From a checkpoint of a small transformer trained on Wikipedia.
Training: a variant of Muon for these matrices, 210M tokens, 6397 steps.
MLP neurons of a small language model. Each row is named by its layer, matrix (gate and up: input weights) and neuron, and shows model dimensions 144-239. Each number is 128 + 32 x the weight over its row's rms, rounded and kept within 0 to 255. A neuron's up and down rows have the sign that makes its largest values positive.
After each neuron's rows, "fires after" lists the tokens most often just before its 100 highest values on Wikipedia text that the model never trained on. A number after a token or word is its count.

L3.gate177 [166  67  98 136  88 146 153 117 121 134  71 141 183  75  97  86 117 182 134 111 121  77 111  95 130 149 134  72 152 105 143 160 125  64 139 121 137 150 140 126 168 161 159 116 133 108  80 131 132 150 124 128  99 131  87 155 137 129 127 150 155 149 108  84 166  98 106 156 123 160 111  81 105 201 103 127  93 116  69 178 143 109 137 110  90 141 185 126 138 127 156 116 130  78 116 118]
L3.up177 [106 115 131 151 109 120 157 134 112 139  79 115 191 133 109  82 107 149  81 145 131 113 147  84 112 165 190 131 140 137 134  92 115 129 127 169 191 115 111  87 175 154 113  98 138  74 129 118 126 199 104 148 131 119 106  90 173 152  96 124 127 163 133 151 166 158  94 141  87  94 142 101  90 141 117 108  82  72 137 204 168 135 138  94 143 128 133 132 144 112 129 121 131 170 119 164]
fires after: " " 19, " (" 17, " \"" 8, "spect" 6

L3.gate144 [130 120 102 161 100 126 131 138 100 100  77 129 131  79 102 108 128 142 149 124 183 157 177 100  91 161 155 118 104 111 114 122 112 171 148 102  95 113  92 165  80 147 134  43 129 120 120 137 142 129 145 138  99 163  88 108 104 151 120 100 122 130  73 126 161 147 126 196 130 132 124 137 120 153 158  88 132 123 137 105 115  96 201  92  98 160  80 113 155 166 174 130 117  49  79 192]
L3.up144 [167 170 177 143 105 118  99 155 102 172  60 109 169 116 160  99 116 201 107 147 164 157 153 131 123 173 137 106  93 125 133 118 147 165 121 129 135 131 156 163  80 179  96 113 146 109 109 140 153 101 159 102 118 104 138 137 106 160 125  68 144 160 101 100 161  96 138 138 109 117 154 115 117 129 112 101  98 104  89  72 130 105 101  89 171 129 124 166 117  96 137 154  86  84  75 133]
fires after: " " 78, " mo" 8, " (" 5

L8.gate264 [102 172  58 138  80 119  75  99 167 136 177 144 117 169 141 101 144  99 157 127  96 127 142 184 143 181 170 108 125 182 100 135  90 139 131 186  97 150 143  96 158  53 180 100  84 103  83 162 159  97  91 162 119 169 137 172 130 147 129  97 146 117  86 182 136 151 123 130 166 141 131 115 130 103  83 147 124  99 150 121 103 156  73 130 125 156 112 100 107 148 195 154 172 149 124 140]
L8.up264 [ 64 135 161 209 143 120 122 128 157 122 127 134 141  77 137 136 140 178  87 104 146 138 162 149 166 105  88 157 125 143 202 170 187 161  66 101 155 146 120 103 143 157 133 158 124 163  90 190 188 211 123 151 152 154 101 153 132 157 139 137 118 132 143 125 115 128 124 117 160 198  98 108 130 171 131 114  95 134 128  99 172 162 208 154 143 165 150 103 144 111 141 148 144 137  73 129]
fires after: " " 38, "s" 11, "-" 7, " E" 7, "e" 4

L3.gate333 [122 167 240 133 158 153 127  64 110 167 143 133 114 175 111 167 103 136  75  96 174 160 132 166 128 111 118 117 103 135 189 120 158 143 125 169 182 134  71 176 135 158 140 159 112 134 125 208 102 137 114 141 162 127 104 131 128 148 154  88 161 166 167  83  70 183 125 125 145  69 116 124 163 126 112 110 121 118  96 165 123 143 109 146 121 110 169 155 139 157 172 141 136 104  87 117]
L3.up333 [ 76 117 105  90  97 168 175 104 175  84 135  99  85 113  99 152 166 161 108 122 158  61 122 141 181 124  70 130 101 151 194 169 156 197 116 108 143 141  81 190 126 181  90 148 100 115 160 134  99 154 119 142 203 137 141 105  81 147  99 127 177 112 128  94  93 102 112 137 148  93 167 156  93  74  68 112 122 108 144 167 134 145 154 114  86 108 158 149 134  90 168 122 104  95  95  69]
fires after: " " 19, " (" 8, "==" 8, "C" 7, "ri" 6, " \"" 5

L7.gate227 [111 114 126 164  71 137 129  84 100 144 132 144 127  87 129  61 106  83 145  78  60 142 123 135 167 129 153 113 142 161 111 122  76 131 142  85 139 112 138 152  98  90  90 112 106 151 121 107 161  83  96 159  63 130 187 150 151 105 131 127 160 126 145 149 129 138  94  89 158 144 121 180  98 136 126  98 109  95 110 134 106 109 183 131 158 121 120 161 131 126 173  88 113 151  64 114]
L7.up227 [110  73 178 123 117  91  92 159 119 112 129 129 124 132 143 134  85 182  88 131 172 131 117 133 175 150 134  53 102  72 121 191  89  94  98 184 101 117 156 128 163 185  90 143 116 135  68 137  83  57 154  92 109 182 170 123 129 119  74 146 111  90  84 114 112  93 131 111 130 140 135 187 121 110 131 137  93  95 139  95 137 136  62 128 131 127 142  93 225 106 122 185 108 123 137 117]
fires after: " " 27, "n" 15, " S" 15, "t" 7, "o" 6, " N" 6

L4.gate146 [147  85 139 133 106 126  80 120 154 183 127 109 104  68 102  76 138 172 104 108  90 127 161 133 132 138 125 166 118  94 121  92 132 101  73  89 121 115 129 124 139 121 130 124 150 186 166 101 138 159 143 156 158  65 139 138 156 113 113 138  82  99 107 144 129 121 162 116 105 141  74 101 132 185 127 123  35 118  68  99 177 129 100 138  53 111 163 116 176 145 128 136  64  51 120 112]
L4.up146 [131 117 131 132  71 151 155 167 118 131  96 134 157 112 102 112 108 110 194  94 143 106 127  80  89  91 137 109  96 139  95 151 156 170 141 144 124 113 104  91 151 136 165  87 112  88 140 150 103 145 148 144 114 173  95 104 146 127 153  49 206 147 105 148 143 138  74 186  51 104 104 113 126 124 117  92  88 185 137 107 114 101  94 140 137 111 200 100 117  78 146  89  94 185  99 152]
fires after: " " 37, " \"" 9, " S" 7, "\n" 6, " You" 5

L3.gate424 [138  83 154 200  55 155 140 101  97  87 133  73  97  51 132 107 127 130  95 160  99  81 144 100 138 196 129 190 150 145 100  91  75 163 130 122 128 122 118 121 130 160  78 159 153  87 145 125 160 123 100 106  58 133  68 142 136  95 131 177  82 153 133 123 106  94 148 147 125 192 122 133 128 118 118 156 132 143 132 137 176 105  91  85 127 126 143  81 110  70 125  86 126 109 101 156]
L3.up424 [ 91  89 114 176 101 191 130 106 127 132 117 127 118 143 120 101 152  84 138 122 119 127 189 101 127 115 137 117 167 133 129  87  64 151  64 131 159 105  86  91 151 187 164 119 115  73 130 104 134 122 155 128  51 169  76 123  97  70 173 115 141 146  88 123  60  88 136 161  63 147 124 154 118 150  65 117 165  81 136 146 150 115 136 133 113 160 164 204 164  64 170  65 143 135 125 154]
fires after: " " 34, " (" 10, "-" 8, " their" 4, " g" 4

L3.gate350 [100 119 153 164 138 144 130 126 126 119 150 167 128 136 170 113  90 163  87 137 131 158 112 166 168 107 150 119 118  78  49 118 109 128  79 117 144 186 140 134 155 177 110 161  93  69 150 118  87 112 149  86 102 134 219 142  67 104 139 168  98 158 121 116 106 187 121 165 137 163  65 138  99 137 148 112 115 184 171 172 139 140  88 123 144 154 186 144  63 141 103 169 132 150 139 164]
L3.up350 [113 122 148 157 112 121  70 138 116 159 125  95 164 131 165  69  92 100 115 101 175 129 149  96  92 145 134 117 114  93 141  71 134 165 117 113 173  78 123 124 160 121  60 115 210 133 105  76  94 103 136 139 112 145 133 210 131 111  74  69 141 157 118 141 162 122 135 125 144 106 132 130 121 100 129  84 151 141 142  48 121 123 148 131 177 184 151  62 146 109 172 105  91 133 163 126]
fires after: " " 24, " P" 15, "-" 7, "n" 6, "." 4, " 5" 4

L3.gate391 [102  95 144 143 150  90 134 168 162 106  98 141  92 104 132 130 136 178 127 156 171 128 170 145 111 165 143  99 121 110 122 123 114  98 127 114  84 151 115 149 152 125 102  96 106 113  85 131 167 114 138 104  73 132  67 112 113 160 180 119 156 158 130 149 102 128  94 147  89  69 109 165 121 153 108 101  90  81 118 140  74 135 103 114 125 177 159 108 109 151 135  82  98 116 176 173]
L3.up391 [102 134 140 206 145 121  86  84  97 220  96  93 142 104 110 125 108 175  95  68 118  80 104 128  95  86 167  93 108 167 122 139  69 133  89 137 162  78 163 137 154 123 107  90 134  81 127 139 109 104 123 126 120 165 114 137 163 134 135  86  76 118 121 193 140 160 100 129 161 119 188 142 159 107 149  82 131 148 134  92 126 148 130 108 169 164 168 177 136 131  68 186 124 114 124 118]
fires after: " " 61, " \"" 5

L7.gate312 [130 160 123 117  62  73 112 107 122 202 139 142 107 142 153 227  94 134 164 145  35 107 102 106 152 176 156 108  83 170 144 153 116 114  85 115 167 123 144 145 153 147 153 128 139 121  65 105  95 138 143 145 132 136 118 144 145 115 150  89 179 164  81 225 113 136 115 147  58 120  64  78 130 138 111 144 113 128 128 148 188 184 105 119 156 176 138  87 146 187 160 143 132 100 107 126]
L7.up312 [ 63 106  89 139 105  83 145 115 154 149 169 111 129 152  96 158  85 123 150 127 130 152 105  86 163 197 138  94  61 160 125 137 135 113  71 137 126  64 127 161 123 197 131 119 125 118 123 129 116  88 141 159 128 126  90  74 147 131 127 141 135 130  83 144  60 132  76 159 138 129 169  66 130 169 145  73 126 118 110  78  96 198  97 186  72 145 101 132 106 144 226 183 132 136 107 110]
fires after: "-" 43, "y" 9, "and" 8, "s" 5, " to" 5

L4.gate84 [106 153 114 108 140 160 151 152 155 133  57 109 161  77 155  70 113 116  71 119 109 142 104 147 119 105 116 136 165 102 139 115  66 155 187  99 155 162 163 108 145  89 127 125  90 118  66 136 158 126  92 188 116 137 133  93 127 124 107  39 170 143 113 124 145 142 140 166 176 125 129 160  94 113 151 114  97 143 151 115 103 117 135 151 126 176 125 151 153 116 153  80 142 148 152  64]
L4.up84 [157 120 134 122 147 165  77 134 107  93 143 132 159  92 125 129 105 143 113 131 116 138 145 141 165  80 161 143 112  88  72 124 103 114 119  98 187 131 142 119 129 113 122 103 145 139  71 127 129 165 123 131 117 140 121 111 117 177 110  94 183 171 163 146 108 153 190  92 168 136 104 100 151  89 160 133 137 126  98 121  89 100 133 165 150 109 169 150 124 104 111 170 176 143 146 127]
fires after: " " 38, " We" 13, " S" 7, " Le" 7, " (" 5, " we" 4

L3.gate339 [111 117 225 176  98 175 135 161  99 106 107 120 103 187 126 110 143 185 128 130 192 148  69 161 128  91 149  76 167 134 156 170 140 156 129 133 133 164 111 169  96  89 112 101 160 129 115 128 142  94 109  73 137 134 167 115 163 179 161 137 120 112 109 120 119  92 116 128 158 128  97 199 134 144 197  80 132  70  75  71 152 121  98 114  97 117 190 130 132 181 112 179 105 146 138  91]
L3.up339 [ 90 142 178 166 147 160 126 108  95  95 123 139 115 134  77 131 184 117 162 129 133 143  94 145 184 110 129  98  96 160 132 174 140 197 174 116 108 170 122 178  84  76 154 105 107 149 131 111 146  22 143 101 116 161 107 106 174 132 161 164 132  52 154 148 139 107 121  92 165 196 131 151 179 173 152  93 197  88  60  72 157  83 110  83 110 153 119 100 169 128 129 138  95 140 163 103]
fires after: " " 35, "M" 14, "″" 6, " E" 4

L8.gate72 [119 146 112  94 129 114 132 119  83 112  88 113  79 167 144  83 117 128 125  95 119 123 123  73 115 129 149 160 140 163 116 111  68 121 106 113 109 101 105 164 139 134 120 168 145 121  92 163 171 131 150 152  89 143  65 168 120 104 118  83 187 142  97 121 119 144 132 132 198 143 114 140 153 174  98 138 119 127 119 128 150 143 143 158 176  57 134 113  82 145 200  72 152  84  63  87]
L8.up72 [109 180 108  70 151  84  94 102 137 130  31  67 162 140 132  92 167 137 134 138  93 154 136 143  93 100 114  75 153 154 136  91 127 145 105 155 129 125 163 140 148  90 135 167 164 188 114 176  89 125 155 112 101 126 157  94  93  75 194 202 151  88 109  98 138  82 117  74 159 137  82 137 159 162  93  65 136 182 114 135 129 128 160 106 118  88 124 115  96 106 164 120  84 134 140 165]
fires after: " |" 50, " " 5, " 1" 5, "ot" 4

L3.gate81 [ 94  67 171 126  70 162  94 141 144 121 154 159  67 162 162 130  97  83 169  89 131 129 127  93 127 119 158 113 116 147 109  88 100 151 151 151 117 144 151  89  57 124 135 131 103 138  71  83 126 117  66 115 110  87 175 130 111  54  94 124 152 151 175 137 112 149 151 123 191 164  93 144 163 157 114   9 139 117 150  86  82 169 104 133 104 105 153 171 147  86 118 138 138 111 129 117]
L3.up81 [ 77 109 182 151 126 196  94 137 141  94 156 128  66 129 144 135  94  75 184  70 167 135 147 125  82 127 122 151 120 176 128  94 102 133 164 154  91 123 125 108 104 118 122  87 106 171 102  57 148 125  87 121 144 115 173 133 149  77 113  75 158 107 161 174  91  90 149 136 189  99 143 152 173 168 128  42 138 143 183  65 115 197  97 145 113 116 134 173 112  94 129 148 110 126 148 132]
fires after: " |" 18, " P" 15, " Pla" 8, " de" 7, " comp" 6, "-" 6

L3.gate149 [150 135 176 105 142  98 108  81 104 125 109 155 200 136  90 117 116  94 113 150 164 160  79 103 105 152 150 118 148 192 120 111 163 106 156 125 105 127 162 136 164  96 130 125 160 147 121  96 139 121 130 147 139 108  90 123 107 158 112  82  92  92 172 132 139 158 113  93 153 203 118  56 108 119 194  94 177  64 140  60  87 187 108 136 114 119 125 118 157 138  81 118 186 141 123  91]
L3.up149 [127 154 142 118 134 149 144  67 118 120 135 101  85 177 138  77 157 110 173 153 173  88 167  43 160 182 148 137 137 119  94 126 145 161 133 168 107 119 129 172  94  95 100 126 171 176 139  76  90  76 150 148  95 122 106 130 131 123 183 120 114 148 100 137 131 142 149 147 139 169 169 198 176 134 152 140 145 145 115 127  74 136  72 156 154 137 159 149 105 113 155 142  90  35 146  89]
fires after: " E" 33, "E" 10, "li" 4, " No" 4, " G" 4, "M" 4